config.yaml
n_layer: 25
d_model: 384
n_head: 3
n_kv_head: 3
head_dim: 128
d_mlp: 1024
vocab_size: 2048
activation: "geglu"
norm: "rmsnorm"
norm_place: "pre"
norm_eps: 1e-06
positions: "rope"
rope_base: 10000.0
rope_fraction: 1.0
qk_norm: false
attn_scale: 0.0884
bias: "none"
tie_embeddings: true
parallel_block: false
init: "normal"
init_std_qkv: 0.0273
init_std_o: 0.0339
init_std_up: 0.039
init_std_down: 0.039
optimizer: "muon_hyperball"
lr: 0.0156
beta1: 0.95
weight_decay: 0.0
lr_head: 0.00607
grad_clip: 2.0
warmup_steps: 200
schedule: "wsd"
decay_fraction: 1.0
decay_shape: "pow"
final_lr_fraction: 0.0
batch_tokens: 131072
seq_len: 1024
doc_mask: false
train_tokens: 721100000
steps: 5502
dataset: "wikipedia_en"
MLP neurons of a small language model. Each row is named by its layer, matrix (gate and up: input weights; down: output weights) and neuron, and shows model dimensions 80-207. Each number is 128 + 24 x the weight over its row's rms, rounded and kept within 0 to 255. Numbers have three digits each. A neuron's up and down rows have the sign that makes its largest values positive.
After each neuron's rows, "fires before" lists the tokens most often just after its 100 highest values on Wikipedia text that the model never trained on; "fires on" lists the tokens most often at its 100 highest values on Wikipedia text that the model never trained on. A number after a token or word is its count.

L17.gate874:122106140119133082141125088142104178101121131133172184112118146131126117133158116134108136168147166150093129149130102155125118126126124166178158089135148123129141116134101145097057135154170180120112108129173139110157142120117143124166139123148063143111132170139104101155086108144119124122101110167144159093097092091141114149105137129146136137165100119191114108155134189132155110092137
L17.up874:137154202154115156120082102084162142131094115146097142154062134094101183119133107102117124166116149122136123147123138131145057128150155111136155135141126110159125099098158164120095134089148136140148112109134129110128104085152132141133122154112144154092144128120155094154130150138146094133120114142104097146111111158160148122128079133129132139108151120146123095094096108093108094173110
L17.down874:117129153102072153143119113126102115159098185133172141123134099104137176118093131145095135180123138139150111126085088089116152132134109163131170140108142145153136162169119134128120106129137165167146128090126109109149159155124092104109100114110133079119120110110140124124126145142117136143130120141133108111157182156179107169162099107109107121142102116127126100148141103132123117143202
fires before: "\n" 66, "na" 4
fires on: "==" 25, " ==" 20, " =" 10, "or" 7, "===" 6, "our" 5

L5.gate316:157132140114119122119146126118157152145106114131139127134175145189147074128118138146113097098125172140123123123099118111097162157132120110160144151088159119146132088129116158122145121132131167122128099098128117169169090127155105171190125134150140100092084142165146142141095117141146141129097133136092141132133144140143138115100110110135099182096108139127158145114149101113113063126141
L5.up316:093139116119127117091091118121091107184173150108094121142101097126118122136152109166099122130124116133115151115128092138102123129145160139169082100137115150117127130151096168092117189131108134067178142123157119115152159120140125111122181142151114111113114142072118119127153095108153115103145155115143158135131153124160146147145111107114154119138140141112118113065140107136149121099123
L5.down316:141103089134115138111139149140085134122162128094129141135088132093131130122131141125130133179141118158161175115134127157111155127127139129060113099148140111182094092113144130112107156136163168113141150130208114091104158131109109122118127161123127186115140142121088130158165140139108103104161116120137109134142151107138144122160105129145114129131091160123143149119115157124103173119143
fires before: "\n" 36, ":" 21, " a" 12, "s" 7, "ce" 4
fires on: " =" 36, " is" 15, "us" 7, " date" 5

L17.gate401:170137095115107110175118119140132151131154111066162156159161164147116167126157131150151127122103105094107127062114132151138171125147159114117116111125170114143143130151140176078154115148105157130170125140182136177124169114094136118131160104163065129128144128086093086148100091141157184141126104141123106145108123124100125120100099170093113128117105104133077161100131133154147128121096
L17.up401:143069135114116178136157158187152139112170161105156127153117146135119138121147134148126155154110159132144140099118114140133137125104125118123122149115123137183104132118101143120138100146120120157155135163178134095161130123123123140141166115133117161127128155078116133143085165140128124146143135097108140123129087148100137134120141156134132096141154074151123142133144147119142101084119
L17.down401:112082110126159134112181133146129142112115178137125152144148138138177132119143117181134141115140134099155156135148137123125126111147122100139152145148148139131111087123147107101117096145108145146150146094139131142118145145127111127132157148110140122144110114137131132146132114157143177159141134130135120141116146097131091100141149097163116068146135106144100096097144107126126143115135
fires before: " |" 35, "\n" 35, "\"" 5, " =" 4
fires on: ")" 94, " F" 6

L7.gate838:091127153122156154144128141096113151123165126104116098142149159108170136149120174144100143113111144139119160139083138128140181157127172115110184144103126126133135130165176126100128113120130096119112108090169120142091126128168102124112106101100114117134126136089103144141087066170125119130144103141141069153106165108128132155110116124092128168152111128115127153082100104172138142117129
L7.up838:129145131094147144132114169140149147122116136119139115121134165122162136115139133122100116147160140110109088089126109160142133139145149115150142131107100124123120104171142114117132179132127118107140106127177112156113122109148083072124162123111112170142161107113089075118137128141136122130110106151130168154154118142122109122124148121113137149152110138157145184088131070167144105121129
L7.down838:127084111104102127128096143112131151149138161144155140085147122122129176092149124100088110201165098149118093157136144165171076121119100100150074115135115135092120101134135149142140167147176125081163153118129105122140133145083099127159112162141170146103146107114143101128153127099147120097114108149146207118140101169139111087114111135171103137111152112144119141138131109135134119109135
fires before: " a" 36, " an" 14, "e" 7, "\n" 4
fires on: " is" 48, "in" 16, " was" 7, "op" 7

L7.gate340:131140158162168186156148159103122102118132143161129084124125081116116167139133112161139129151099123089126109155125099132135170161099138163125118082125147139095137096133152145095137154163080136109140143141122085152166155103130177173165144105152147126081136118130120123154129147106152105076117148134087148167153155094123123142182113144136121111127142156153107171146132125082142148108128
L7.up340:126092123116105139175114150147111160133118093150132127127144136134123156137148107157140136122120140136147125137126126164099125130129180168134126141159133119108087135111156100129139145137143108135097097143117178133136163128131113101084178167147147123158176169108159123113146085125152127088107132134103115179085154119160131102123121121080105108086109130122177095097172095102124091159173
L7.down340:122139106106134130093085111168100117106123119174151102129122118146081131098107129153064125148160131074147107108114127125125091130169138162093156139113099110170111121105135125087145121105143122107128119138136134137125127150130156138097152139129104130177165100133138130078102092135089183072123131092131139142109128132125118138109117152086122110096145117114189137127137149104133158132141
fires before: " |" 30, "---|---|---|---|" 23, "A" 5, "F" 5, "D" 5, "-" 4
fires on: "---|---|---|---|" 18, " Party" 16, " G" 16, "|---|---|" 10, "le" 8, " |" 8

L17.gate129:131116124128141125106141173147115117152167102086134152160085114155094148127118115135121109100103143123093168137089099141163132133117166121119136128128140113129128143149156121095163159086151134131130155146096117129134118122106156127130139102102087133119137121116154151086153134127100171075085121164106118128096109102109103134159122174135143086114132134144097128097113154113132118126139
L17.up129:138128126124136071079139136095101128135148110166130159134117128191082122141173114172129133119124118126099161133089120098156153128115144144118076098123160102126103115126127097161136138128160186146137146123130144134129115123118152115107149118112116093107155140110167159120123098136151136083146130119104149124129128133111135156121130080088143124129145138140108102137097132136142095136145
L17.down129:133132133155132135096142113140127089151125142076131120134108072116105106108146126144158095113116115127147167126110135108076136126178138133160121159110144063131115106119107110142140159148132143132117106167117134165102166178123123088132138102109125111062134167084128125142114126141133121131158086140105121090156150124134184101158144121128133076143109161122140113117105089094066126096096
fires before: "i" 21, "ial" 20, "y" 15, " to" 7, "ly" 6
fires on: "it" 12, "ic" 12, "ed" 11, "ent" 10, "if" 10, "per" 7

L21.gate941:125137147104147119123108195145105135077129164117139118129124124131115133142118125127163113083085159094136139092163112130112092144132147115126125089147131149192135107141165140118141151130072109137130122132142130152114131147121137136121123119128077131108153158128089135114106140132091162165126126124123139145150146091132151131144095134111153134109147122117105135117088136148116131154095
L21.up941:121115169122093136121120136149142114126103130110126128133097123128139101110145179127163101123151090156126129158130113117125132161170098139131100138120136156123138192092161133151125117119145110114111120172155106130073092074098165153130100086096137143145094136109154130123095160093127161129130151165111125144113136117133127118173165120170150142072094096130133146100077119113120106079125
L21.down941:174157170144096103133122110142136126100188126095098111146117150085134089153092156136099102147120137110117135177125121100147125110099140111132113099141139136121137145103142144150089113153112114164141088149070110186157152163120193142160125126068153189136101137158113159115161100120130158131110156168094142130123140115146130128150124146075163168078143118151122120084103158076142142102155
fires before: "4" 15, "1" 11, "9" 11, "3" 10, "7" 9
fires on: "." 76, "-" 5, "s" 4

L21.gate19:095097101147148115161100117119143118137127141097099116151127145138081078084126167111085110109120166150127133090120140176118108122157108155163131134095155123155102148116138125108136133138165120128131139139146151134147138134132127150131185115118120120148166095136120133162191137165075109101126151127128175097123119116145204124169108120074126133077138115117139131121135152102141113097120
L21.up19:137149139142132132088105174153167164113088143109102133123095130148149153154141120133133096133120101197135104134134109100114144141127143146132093088139115135105153103175152175135146091077135125110152106150142123111137144139139096096107100110117141194105079134147133188145125095155165179173127170147120121136143136143141093147102162128133133113148114128176123137126125141147132089167144
L21.down19:124129095122118143138109107076128096149143128135111118108151147129097067109123137148102135124139146108124141149175135144119124125129139121123177137108145141163127130106146086142091150145117108126131158073139149141124091122138158130136180136147111088167148124157143096134135166104118131155173126103110131100153113111146197081165125148127120186083144131108160124092154142118109179081165
fires before: " to" 20, " that" 13, " the" 12, " in" 7, "," 6
fires on: "ed" 37, "es" 8, "ent" 8, " said" 7, " announced" 5

L17.gate742:138146118144138113141145099114092152122154117128137146110113148120116098128114086102154145136150133137111140152132159100163135117115086125178119126160123099121134172161187108108174158166127122128130139106115079123118141111128154149149162134137161126172157145087165123102121148138135134070131096099112128129162104134121131129118127154148151141055104111127150150114117170121103159187097
L17.up742:175101085092162145138125172112116104149107150112175172152130170109120114115104129127143116137123096155123127157139141145125134079121104105140108131142116135070122125173188118151098170118124136164167075146093132128155124135107119113132099106133138152130128099112146094117118163136157130109113125105162125142132130109108130110135167141105146157125125166131152157133121137048140110128109
L17.down742:155119177122160143114164126122081144101116180146126138181183104104154148111105094124136148112164155125128160108163120090154109100157116095138095149162123120148119154126150086149124119124136105142111115167141127148147139145157156099133167117129174153153119120100137156121112126151153108104147102155102166129137103115116115142125132129124120101099080109118111140142106139147109164126142
fires before: " " 24, "\n" 20, " 0" 8, " +" 6, " Team" 5, " 1" 4
fires on: " |" 100

L19.gate551:168140165106153152127152123116086110094133094107130116098121146113135134126137129109124090110132126119150154107114177112143136133095120140106133139122145159124105124153122137140132097140150143185129102105165095129147123117152155112097171120117074101104173093133115119125129150126109097170122108161103160092098145100185104162122151139113148095132062109121163181097118170128140089156088
L19.up551:145146140139111113142134117159110149134165118146108138131124105112122096084106129093145150144146097124138154111132169109166125104151104134124120114155118167173095149137119114157105138141137107168165130131167106133144135121154118092104148187115098118148143110117124128118106122108137101122126151104144145150098122105096121142132133170085137087112086113140157149156153133140146105169117
L19.down551:113126134125117103117112119110098138147116110147110119172090080088143154121134110109082142130133076106081099161172132138083125118147167191156136161110113146137109142135121102156121117148129163130146109150126142135087101169111121167117126127094108123134102130111104132128126113112126141136160168134153100132122096148128138162111148142137108082119071114170088169127137173132094140123122
fires before: "." 41, "S" 12, "," 5, "%" 5
fires on: " U" 31, " 0" 13, "U" 7, " 2" 4

L13.gate218:160132099172145111117078107110118130159120122140153126131100184129174125109133121115084097146129149152114144121113111109113123184115155109152099115138138109133139174115106171127087121150123136122114102118188124114148097137126116117136157121084131110173096175106158118121146142123132123122094127119148159097094107114139085089106143077130115153155141149116126107126130095168166097173137
L13.up218:151135128167154112147115127136121124145143099160158093105127126159145115114150101161098149171104113124111188107099143138122141119141178128111143122130134126075162151138161115101105093101132156113119148125152138080137109120136129143147074143151098140152155155101145086122134087128092129166108153151109147147132124080132132118148142107142158112098181120108160191124145114160119083137106
L13.down218:136093125133099094147093082110108128157103110132176120101153148129110139147145103122118144142119122128103124111141123121150173150125128156138116110124178140106063112153099126109110112126092127148129106118125134076121127134180129094124144130093109103129152122090138131150140095096141095128109101128122100093106118109137102156123143108128142144095142090126132168148139165155124086138143
fires before: "\n" 24, "s" 17, "-" 11, "---|---|---|---|" 8, " by" 7, "al" 7
fires on: "---|---|---|---|" 18, "|---|---|" 16, "ted" 7, "n" 7, "ward" 4

L5.gate574:109158113130126161110163121140137126119148110150124161085135149109147184112140128106100168131121132124133168139127096116113157125154135116130171113122133144157145171126094120179137098104092153129178105157109119144111148149178122140115153114154176156099144085128103113105064125134129128126120133093140157149152106114083115134166096144127156156111100141117088127119107146126123098136120
L5.up574:101128119130140166108166100122096123135115123123124133081108124122088168149091137126099133136131102129136123128137113145090135114123157123132143126134155167149113129143105120127119094141106104143149162177125162140102128139082169135100163105147106152106131093091144110117148160138140112108109126124133107162156123139144101107106162086070172073139117131112127122128123150082105159145164
L5.down574:132124149155160130134142125148120151169160149107095156131093147124114144132144098088154093140123130105191144134156124072168133141101155110147150125123149130126129152096061139142106123105090100135079116109117119149130131158110103122128168102145132114170116144119107112118118177157145171135139148085111140106129186137107145141123170132107061130124134131130146094154103097167118173086133
fires before: "et" 17, "il" 16, "o" 11, "an" 10, "le" 9, "on" 5
fires on: " comp" 74, " Comp" 13

L5.gate553:082141147130102124116135112142102132158128102156123122124136121137129097107151143114105136116106126163166101120108111131154138140128133123165141123146164148120129146120151139157110136130116137127104158132160136085174089119119137113116111115134121187124152198116129087102105126099145113137101142087151117126122161126083127125138131122119156142189143128063116155158109114126104093139111
L5.up553:125137155113112135087139103180145146134099131125127120103115114158123099114117113090093158136135142152150094146103110117163142099155135143188077107115156141108155132147176143113126114105127084109109135119151190110161085082119126128128126126165141175129085189092161133111079123115123111142119105128147096121123146149119123144129126112116134164166140120111096187145110090111136128143140
L5.down553:179161105128140122092130109164184148105089160086123144105102140150107120123125103136137185154174126117121135106135123143141129103140115162135113136105136157160118150165139150119137093112178087115156145093114140152128159115160099129149128098183129111149087145132155161151083112148114121104123119148126124109123119106165103166129131126103103158128115128164089126104116133127164151129146
fires before: "\n" 60, "ed" 5, "-" 5, "ing" 4, "s" 4
fires on: " =" 30, " ==" 23, " remain" 13, "|---|---|" 11, " also" 10

L19.gate167:116102104137138137111169117116110120146123096189135078138138130109140135108152087156125091126155174140129132115094036117132130127137156095160158109171105172092141122108136159140129128145100119095131122160124108144155158155168133169158151118080083104093131179120128121132159116116158112161152159134102127123118113142121116146129109128120143116117171158176144145111100110100126157157113
L19.up167:110122126128133135148149120146140110193153133158142141150117116175113139094108126139144120122137113129096155107131117114101130173104131138135131162159130096153101196121125152147119091176128161144101113168124150119122114118134102158105113120114130088111147212067106121133108087144173110196127101081122139129061134142107110136079145138122116130124124148152149123105104127109182062139114
L19.down167:131081185111150108125139136145138140128124124104122130175114143141120136100085090121109135131152122113175151126132130122114112114131156121127183101110142124136118092161127114149108093098127135106166147111137109171134136109142128164100084083117110109135138189104076160136105124137124136161161090132107138130146188142102087125103112151131136159120142113119106158142120112083172161140089
fires before: "-" 78, "\n" 22
fires on: "\n" 100

L14.gate305:098128118142109106117157108102097184134134115170122090141113095095145099086118064107113141113154130126108139148128123140125103111090108165126161091125136160158103154170120163148101149125120092132099123147143131085117142135130065131180157111154173119084167135132109147115145141135045129140112110108142149111144144109143151161137127147102104134128177110152120147166138144132156149145088
L14.up305:115120113136108144133161134084113177143132107143150088139149152159133112131128104148197126166148143110134094136135108151144137135101119155112113134107090126145141114099168150070138133099095132129130102126166146143109111125125096181135155122170142095149156098155102145135187137125129127068133105127132114136110125114166113120146139156109186185128118144133156074144118109187136139171134
L14.down305:088100121133129137104148115118136124125141112166095149148140155119162124087132113110105067128132150123147112136148146117148140138087116137098154077145141122145112155089170128172136123133098139136125112169063119102162122141159130139106119137136109119139144145141124124162127098146130149144124130152108151115159139082102091131107153164106105136113139103123093162167160129173092147158171
fires before: " the" 24, " he" 17, "\n" 14, " The" 8, " a" 4, " " 4
fires on: "." 28, " where" 26, "," 11, " when" 7, " while" 6, " which" 5

L21.gate754:077126147116103102156154099138133118134123146128112113148133115099157148098077142110129163104080132155146152084085165151092141122132141124133089122144118167117161146148153142136109142110135164124098105093148147152134129151096132111141112125088142136105133120155140111120139150138093165119127135126124136113138152107147109115152121161123156105108084107185088113181118137134093099089147
L21.up754:114143131121111123088088103123173131090100114118117104114144117114165137122163158114116139122081136123164130107118143125084136143105137112174143131128106177150147112161113126132133113121158136120106115121103136149138108179094109173185132134093118119145112128132094120133161139110103119138091167143117148179161087099137164118160093122176149125149119121117113147136102121143128149135100
L21.down754:125102124099097125161117125126099145077136103154120160094145130118135144137057107144123086131084149126158137153119128122101100102115139116147128175076179101146143131115156139124129143127121118150146128133166139158117179142101151107078153117156156138124127130135139124103142116096131173135093132120165125088127159084116105118153095134101131118140094101107169117105170139151141123112151
fires before: "4" 19, "9" 12, "5" 11, "7" 11, "1" 10, "0" 8
fires on: "." 47, "-" 5, "70" 4

L19.gate409:143135139081154145137125134065096121128170138154144110137116138108111182143120096145129145134148130129125072146120129092107104137127118127141137145136155097114121162084157132136073132107101152152139153124152095152108099118159134091134127158118179161129137143093100087118149107169128146144076104085095133131108113097115116102110110127143133130103133136131122134088133135091113164120076
L19.up409:127131130122171129146125193093129113152151158114180163150137141074177115108119136122168126170127158142126102083136075173116164148115129152131150166130127114146135135078127118126132109091134129082142106173096102125123110140123113107121134103157099099111121122128080158131135123106129125129099130142102128121138135149129097149161152129139156126101133115146145122168122097117151139143146
L19.down409:107105148130112125133133111114069081169150163101137128125152146090115148107080105142128164119117139110111116165114121142122123143100121112175058180092153107133141175135080097125172121113164145132135122136130094112116115095149116155155169124115089124111100127102149123116170121159124111141116115108125097174161121091104143130124143135100135180140097099142134110134131151107109156128121
fires before: " " 49, "\n" 16, " |" 7, " −" 5, " +" 5
fires on: " |" 89, " " 4

L15.gate103:140156152147126133131123106169098179168108129147171122121136107083148123099138098138093122181134106084145119114169115090147177145168144103158113096159125145147119113115139112118096159137119128129118090155137134127153147132192101129122150113088134120107131172151086113097177191129114127119111128091142140123130096134187134109148124127092110113120106139117105143151159083150117152125113
L15.up103:109109092071121154153139072165063172166119137152091131128130113108113162117085117100113105129096107117111156106106105114090103090092130132106156176116057151133153144115112140134112088156134122145101122141131135103148099131137107178125108096128146137099162097143096083091103133165175124115148120124131137155128139106129097147125112137149122122113179138118123138089102146170132107152138
L15.down103:113202156139103134100144113184166166119089160127156159098139120093146138131091124144117069123127136121144091164101137145084151140137091159128108159138153166205116186086090102103100151163134113139082123131130151141122127130132108148136136114124162121173123154129118144130127165120068149163108122098113129154125140131154150130134145160091133106120117131142086097146145095152129085121137
fires before: "et" 19, "il" 17, "le" 11, "o" 8, "on" 5, "an" 5
fires on: " comp" 63, " Comp" 20, " Com" 7, "mp" 6

L17.gate217:135126150149089122106118130113100139156107181148125071129092091105143102093121121130143085142147160124141114129127149111145128113105198181123164100131152137155106146094150104121147099136139108122147137164128132122105133123116121154152150142082102135173133149138159155119124153099083097112149136075116097143099124162142143140129137142142139074102141168098121091070146174129095134146124
L17.up217:112145106163124111113172140116099083175111116115128088136144166172140109114120143117118131200134127191130126095125140115163128100117128112119169143148117132117144160123160149144187115149086118119092103103118086075120089096105167134150112109105136106123161149124117126123141100129105126107121131123088173108102088099161116167133132116135124081176106115194158123105114090100142099167123
L17.down217:125118111147125114143149116163140155100113161134145136155136113092145143109119151183141088091161102138130144149144139114099086116144151101142120145128144137160093131129141107171104123113125161117163114083109118154128132145121095133121127136120176151147162101135139146127139110127090104132165132149108095142156145132113173113120121136144098113107153114080118148136124122182112125093141
fires before: " the" 19, "\n" 19, " he" 11, " it" 9, " He" 6, " The" 6
fires on: "." 36, " that" 33, " where" 18

L5.gate398:134087124130105114119143137095096143136111118125123074145157094102089104115118099077181114119120115110122124138112158088143114154147080125165119146134125126120136113126135093118154151087165157132086099152110137119175100163135112149142109137118129130198104153196170148100163145102148131150142125117120122128095125160131097192130143113134086125160130110150130140155108132140131141126155
L5.up398:124121086143195140132151179112114094039137126135105081138104098117118078144140125116158132119149090154148098118147105120192126148140095122131111161144108116155127161097170126151116132156131155108128114116124116087160086148099112122131130154144105119161117111130081122077072120121132123122111111116095154114047095105128135138132118111131135168099135112137117130112113173099112142136111
L5.down398:155116124130133152187132137160107129117096132143102093158146134146130090141155120126114148164111142161183140116157129118163105115145109117159150174152147139150114145112124105124067164107136149138154075144111145146138132150158110132121118106137094099176142124147127139100125138146136120136179148142100086115149122131086113129152097150121133135125159145125142141127129151132173123157118
fires before: "\n" 87, " " 4
fires on: " |" 95, "old" 5

L19.gate991:164117135141104164136087187144105134096163119119111118132105104097110133131153136140158130178137093120156161140125163110108134141151071127103143146170102145187163142120195132114129130152115131142135145122129119103144115115148081126131082101100101141126151111150079123107058116138133122119083160112128157170161139071129141145135134137124094111119093067149135112163103152122139128171125
L19.up991:147103170083143098145085118125136149094126118168144111133124147147144076131088123138171123142122130174119139163127133130136121121112124149115127117163096103161146119128148136130104154109173101132109160139122090064108145137146137092165154089115117138086195086075100107120113108107177168140102115148124121162128167112135103138150146148128114156121153116094116152138133088092148075139137
L19.down991:136165130098140134132097125116162155103106102165081114114117122119111153109118127178161113148146137115072150170119106137101150102108108158111140108177111171132074185130150187167134113128158137126140137120125123129134151132117093110156162096133120172124150084116113143141141081170131130137155140110139103129083150159123174150156137164165119124105098121084129140129126151141112119138160
fires before: "S" 29, "s" 21
fires on: " U" 72, "the" 6, "ly" 5, "y" 5

L17.gate271:117158084103125091136169136121159116127102111121130118100144110118109102103148115109114136137167109095133097107110125152147105104097157159102121111142146149133140157161113090098132119138154088115149138131105143133150114153133175108099127135090130103139120107111114152118089171123133116165138150147156166140112129153146098136158158130140129125153125107134195099165129158116162137119148
L17.up271:135129105114179090132156171157157148097155109173139146108095121126107195134167105090103098135138131129124139119103130104094125132122141161130085117194149138107133107143124130127143124127127129140161105113124098148135090127110155162134130120112161106126107100136119124166148165166102100111140114156098125100157093116145122096116163125161158140126128154089142151099138156158104149133165
L17.down271:072091162150131173119117131145157131158132116130102123151110109157144125147134134130088164172135121135165159140151082158087102067160130132086180147119145135164112182140127126156131114150098115121138087123095126158163111135116156144128185134120154144131120154154132100164124132103116110100108122121138104112156150129113149120140084143128160182105138143144147109108124125147123167146160
fires before: " to" 32, " that" 7, " in" 6, "ly" 5, "il" 4, " a" 4
fires on: "ed" 29, "ing" 19, "s" 9, "b" 7, "ab" 4

L5.gate497:145131146108088143134132166156120180105147093111122125077134143126109120125154128158119095147115091094132105126129158156136132133137142113128133147124128149166141110139152121135102122131100134125064180180115136144096176119145154145155156124106131134154137146138091146153102109178124121143123114178140148118127148101103122155135120145113107121112198117107114165142139167124132123125098
L5.up497:153123130090074130111162142132104141097106125124139089085128122116093124157079185145120103172115139099132158132111140086101189107152139095129146154120134100147112136100130120076174128162099066108140145104128102156102146144142147126140133085126098126149111155128106116161127126128119131103123133148081118150132150125141063137115181130107120097125149127135136168154134117103076129150148
L5.down497:119170109102129115127149146187136134139129146149128134108147141137095147181126110091120084144102130119145146159118156138126168114110116146136131131093163119135078150104142102132130144160107117122107140106118146152144126136122144137083115143162110111168106146092139163136154153131089142127146125076090115119155123146135120148159171118089113089157125155087122084157126113142149117100149
fires before: "il" 14, "le" 14, "et" 11, "o" 6, "st" 4, "on" 4
fires on: " comp" 25, " Comp" 21, "hi" 15, "ut" 11, "ho" 6

L15.gate699:140089102126160111080125149099143123112081114127146110152126155158090130150098135132114156139146125155141129138135139113161126123113140129112151134091142156110139114103112116077101135152126144143170125180146146114140154181133128135109103118114134116090168112099135109085095157129134119133116139135146106158179117122113097139167143105091139112104088100110116153128121101112114094139099
L15.up699:172128102141092117152144173136080097153118125132167164106139153132042115168100132101065079130154101123154083111126153118095163140097129151108102143121140162149130106076153137096122125139164136118170140149155139135135117150181103111192135123096134120127133109147131133105129135104117134116082097122124128105155188138095123127116096113116122105158151131150113133106154129144125087110135
L15.down699:141135166118141107122136161144148112147090110120061126148091121121109143130139116128108156090189103145119103049098144100103131121112153126154177140106099156132133106129124094171161134127094142153110083132148177127144166125110121175130126129109137103103141079124120111143114098140141118152081123131176152119143105111107096131130128108112133161132077129156159144149138124087143123146112
fires before: "ing" 28, "ed" 22, "or" 8, "ance" 7
fires on: "v" 32, "d" 12, "av" 5, "er" 4, "ter" 4, "p" 4

L7.gate448:127123140116116081134143142144149163103141121141163163183132140142152150146129128116115128093113161112141087151140141129161147150140147115162144096139141152119153101144182137116141094162131124153125130159144145104147142117112157071138096121114127139176121130133128100128130122141128101138124124142106134130118153129153078149140104125116116156115135152122165128129055144148082096157158
L7.up448:131110148128138143150107109132101146135111113141110143126105152110120149090148134096121152133127156206140123122092123143154147175167082099143162090082098108111123115158147143115048102143172113112136114109147121112086107115165102121145087120166158141159134102113149153147099118145101117155128135091115160094125118109150162102159150137099106152100089103074149133172116119144097058146154
L7.down448:104138117116121111118124134136115092140130130141096157093124093127100148109137122111096114126155098114083115105126123122163173145098128132110131142095081128118124093176160139142135141137126134083144102110157124161122118148157107132116134156116086131123096119133093105180119117138073112158146125139109151146173097126137150148128161097125093104135114145130101122116152106113123142116179
fires before: "\n" 77, "," 4, "." 4
fires on: " ==" 56, "==" 16, " States" 12

L17.gate36:149132124097101114127122153126158148067117119136132137142079137125136164139152146111105144179129130117120156114165113093131092149146122105154103130133124168091169141153156148107150148067104099100150104144150142120189081130107108127110114119132120109129158097133111129130124124080152143151125108168118102116150122140155098148093098072152137127146107126103082171120108093170102143110157
L17.up36:169146146199154108099100123139145126110159129087119119110096123154136146123130159118110157088089144115169084093102100152164136110135149168177109091159138150146137137119159159109121143139106157134110164124118119117166100112133075145131056152181159153128157107118124064131119118140196119126120106110097121133151128129134107107153182094146099127154144147126104152107117125144120160164124
L17.down36:155104140154132105152117108153128113137088101134089129084166115146120112151152102163143152111112125094176142142125098154151110134113098149117112103139093162153157117143116144135083111155122097143133155132147131121093134083136104155147121126149151146138100136157108175144118117131135091113148100150131140114130143144092120115106165109121120125135151162129089143103134142124111118146126
fires before: "ed" 27, "ing" 16, "s" 10, "ance" 8, " the" 6, " a" 4
fires on: " became" 14, " remain" 13, " appear" 10, " open" 10, " continu" 10, " join" 9

L7.gate561:132130120076165153074139130132102124115102108144139155124138131139102190176113079142149101125107099079095083113123098153156122140161096098110134111133154122157099176107117146136081134163065110125139115131135147104122109128108102151114100160135122117141138079134111084071126137197136108151146111128144129123094141147114163105079153122136133096116142155105145104162153135112142098151144
L7.up561:134132146126136183152163106142159113137117160138168089160126156145099120182093148106110158165156057177145141104136116133156144088141102113170121121090160118101147156141103092152147137154120109169100149106133122114125152165120125094128128111089109148114122166195113141093146125159117150129129142112149092127123127164133152142093139146104154147151117106165119140129149154131120107125129
L7.down561:106102139139128142104180137160107106095124139122130144122108123127125158155078152142120119151101106156115162091130150152157092093134107121135105113080164146155150137151187113200168132178148150124151137102147129106149146140127046121123134138112163126127106162134103119052145152090131107126139147105134137118161121140146124102130127131142122134123151137070145110157159149128116108124108
fires before: "\n" 44, "-" 13, " and" 5, " in" 4
fires on: "\n" 54, ":" 21, ")" 13, "\"" 9

L14.gate456:108092147128072147147112113110103111130144133144150116135152110127146082131147088133121134116129156131136123135106106108122161161125136118104101150187140149135134117181154086139091105131059133113082110121136100125140181062114072137119127099108111123143146126105122130127142098129122184106115141127136155134163086108114114113123101131098106130128151133111146129171138117127146119170113
L14.up456:076082090091114163131142112118141143137142128152142132101113144124126088110132173139143132140100150159130145127128099125117144118099163103157155127114098133140121148123137143160106098160150134126101107131132116102114093118138114121103104159122079099146149114110178135128135081135128139142115106122116145121144119095124143095106140119164099108127133131153139089120095058140109152113144
L14.down456:127167108144130090129150092133129140156124113115138107144158149117127122134132153139123138114159186159154130120123091127142107123075117120069127127089142132169119128106160098106098175121130112140152119156166103145119122161118107130137139093093112117128132152092131118123134125113104157119098117122132192115142145155140128172134085129100156139144126106122130124137086082128126158084106
fires before: "-" 43, "|" 16, "\n" 6, " first" 6, " third" 6, "|---|---|" 6
fires on: "-" 60, " –" 16, "\n" 5, "I" 5

L19.gate889:154126093142131153146120119141113097136123149100152144140142135163140108120127106164138158135117128187177154163087131114129173201126095105123138140134152115137108161142139170125193140124174138139135154173114151161170133151138114122111159107127150164109097116075151136124148086160134129107138106158184148104090103138146148107150123121124151161108136119125149156149132120133115112123147
L19.up889:200154158146144085106137116152136135125133131113097153088119158099134153141157085161126124113115121115107162112122115115144135135169124149087149169115163090133104179098145140138151156082156105120125152131128152113191117103112135113142144128057169105116159132123122096119112132121168147105181122153095136107148098150109097115092086102128153106109103138111109131109122103181148115170103
L19.down889:164102127116116172146116155106095166156122148120136191121147114114128045114136142165119086080133142139109191138106111152120161145121118124104135170124164133139146094136113146102085147135130149142113132126126155099132108112085147147109137121119104122125177160112138147133119149158120148086131129086104155150106134132123177148133095070154137086101154120072135150128137108098161157132084
fires before: "ial" 20, "if" 13, "i" 12, "re" 5, "at" 4
fires on: "ec" 15, "al" 13, "per" 9, " sign" 6, "c" 6, "ic" 5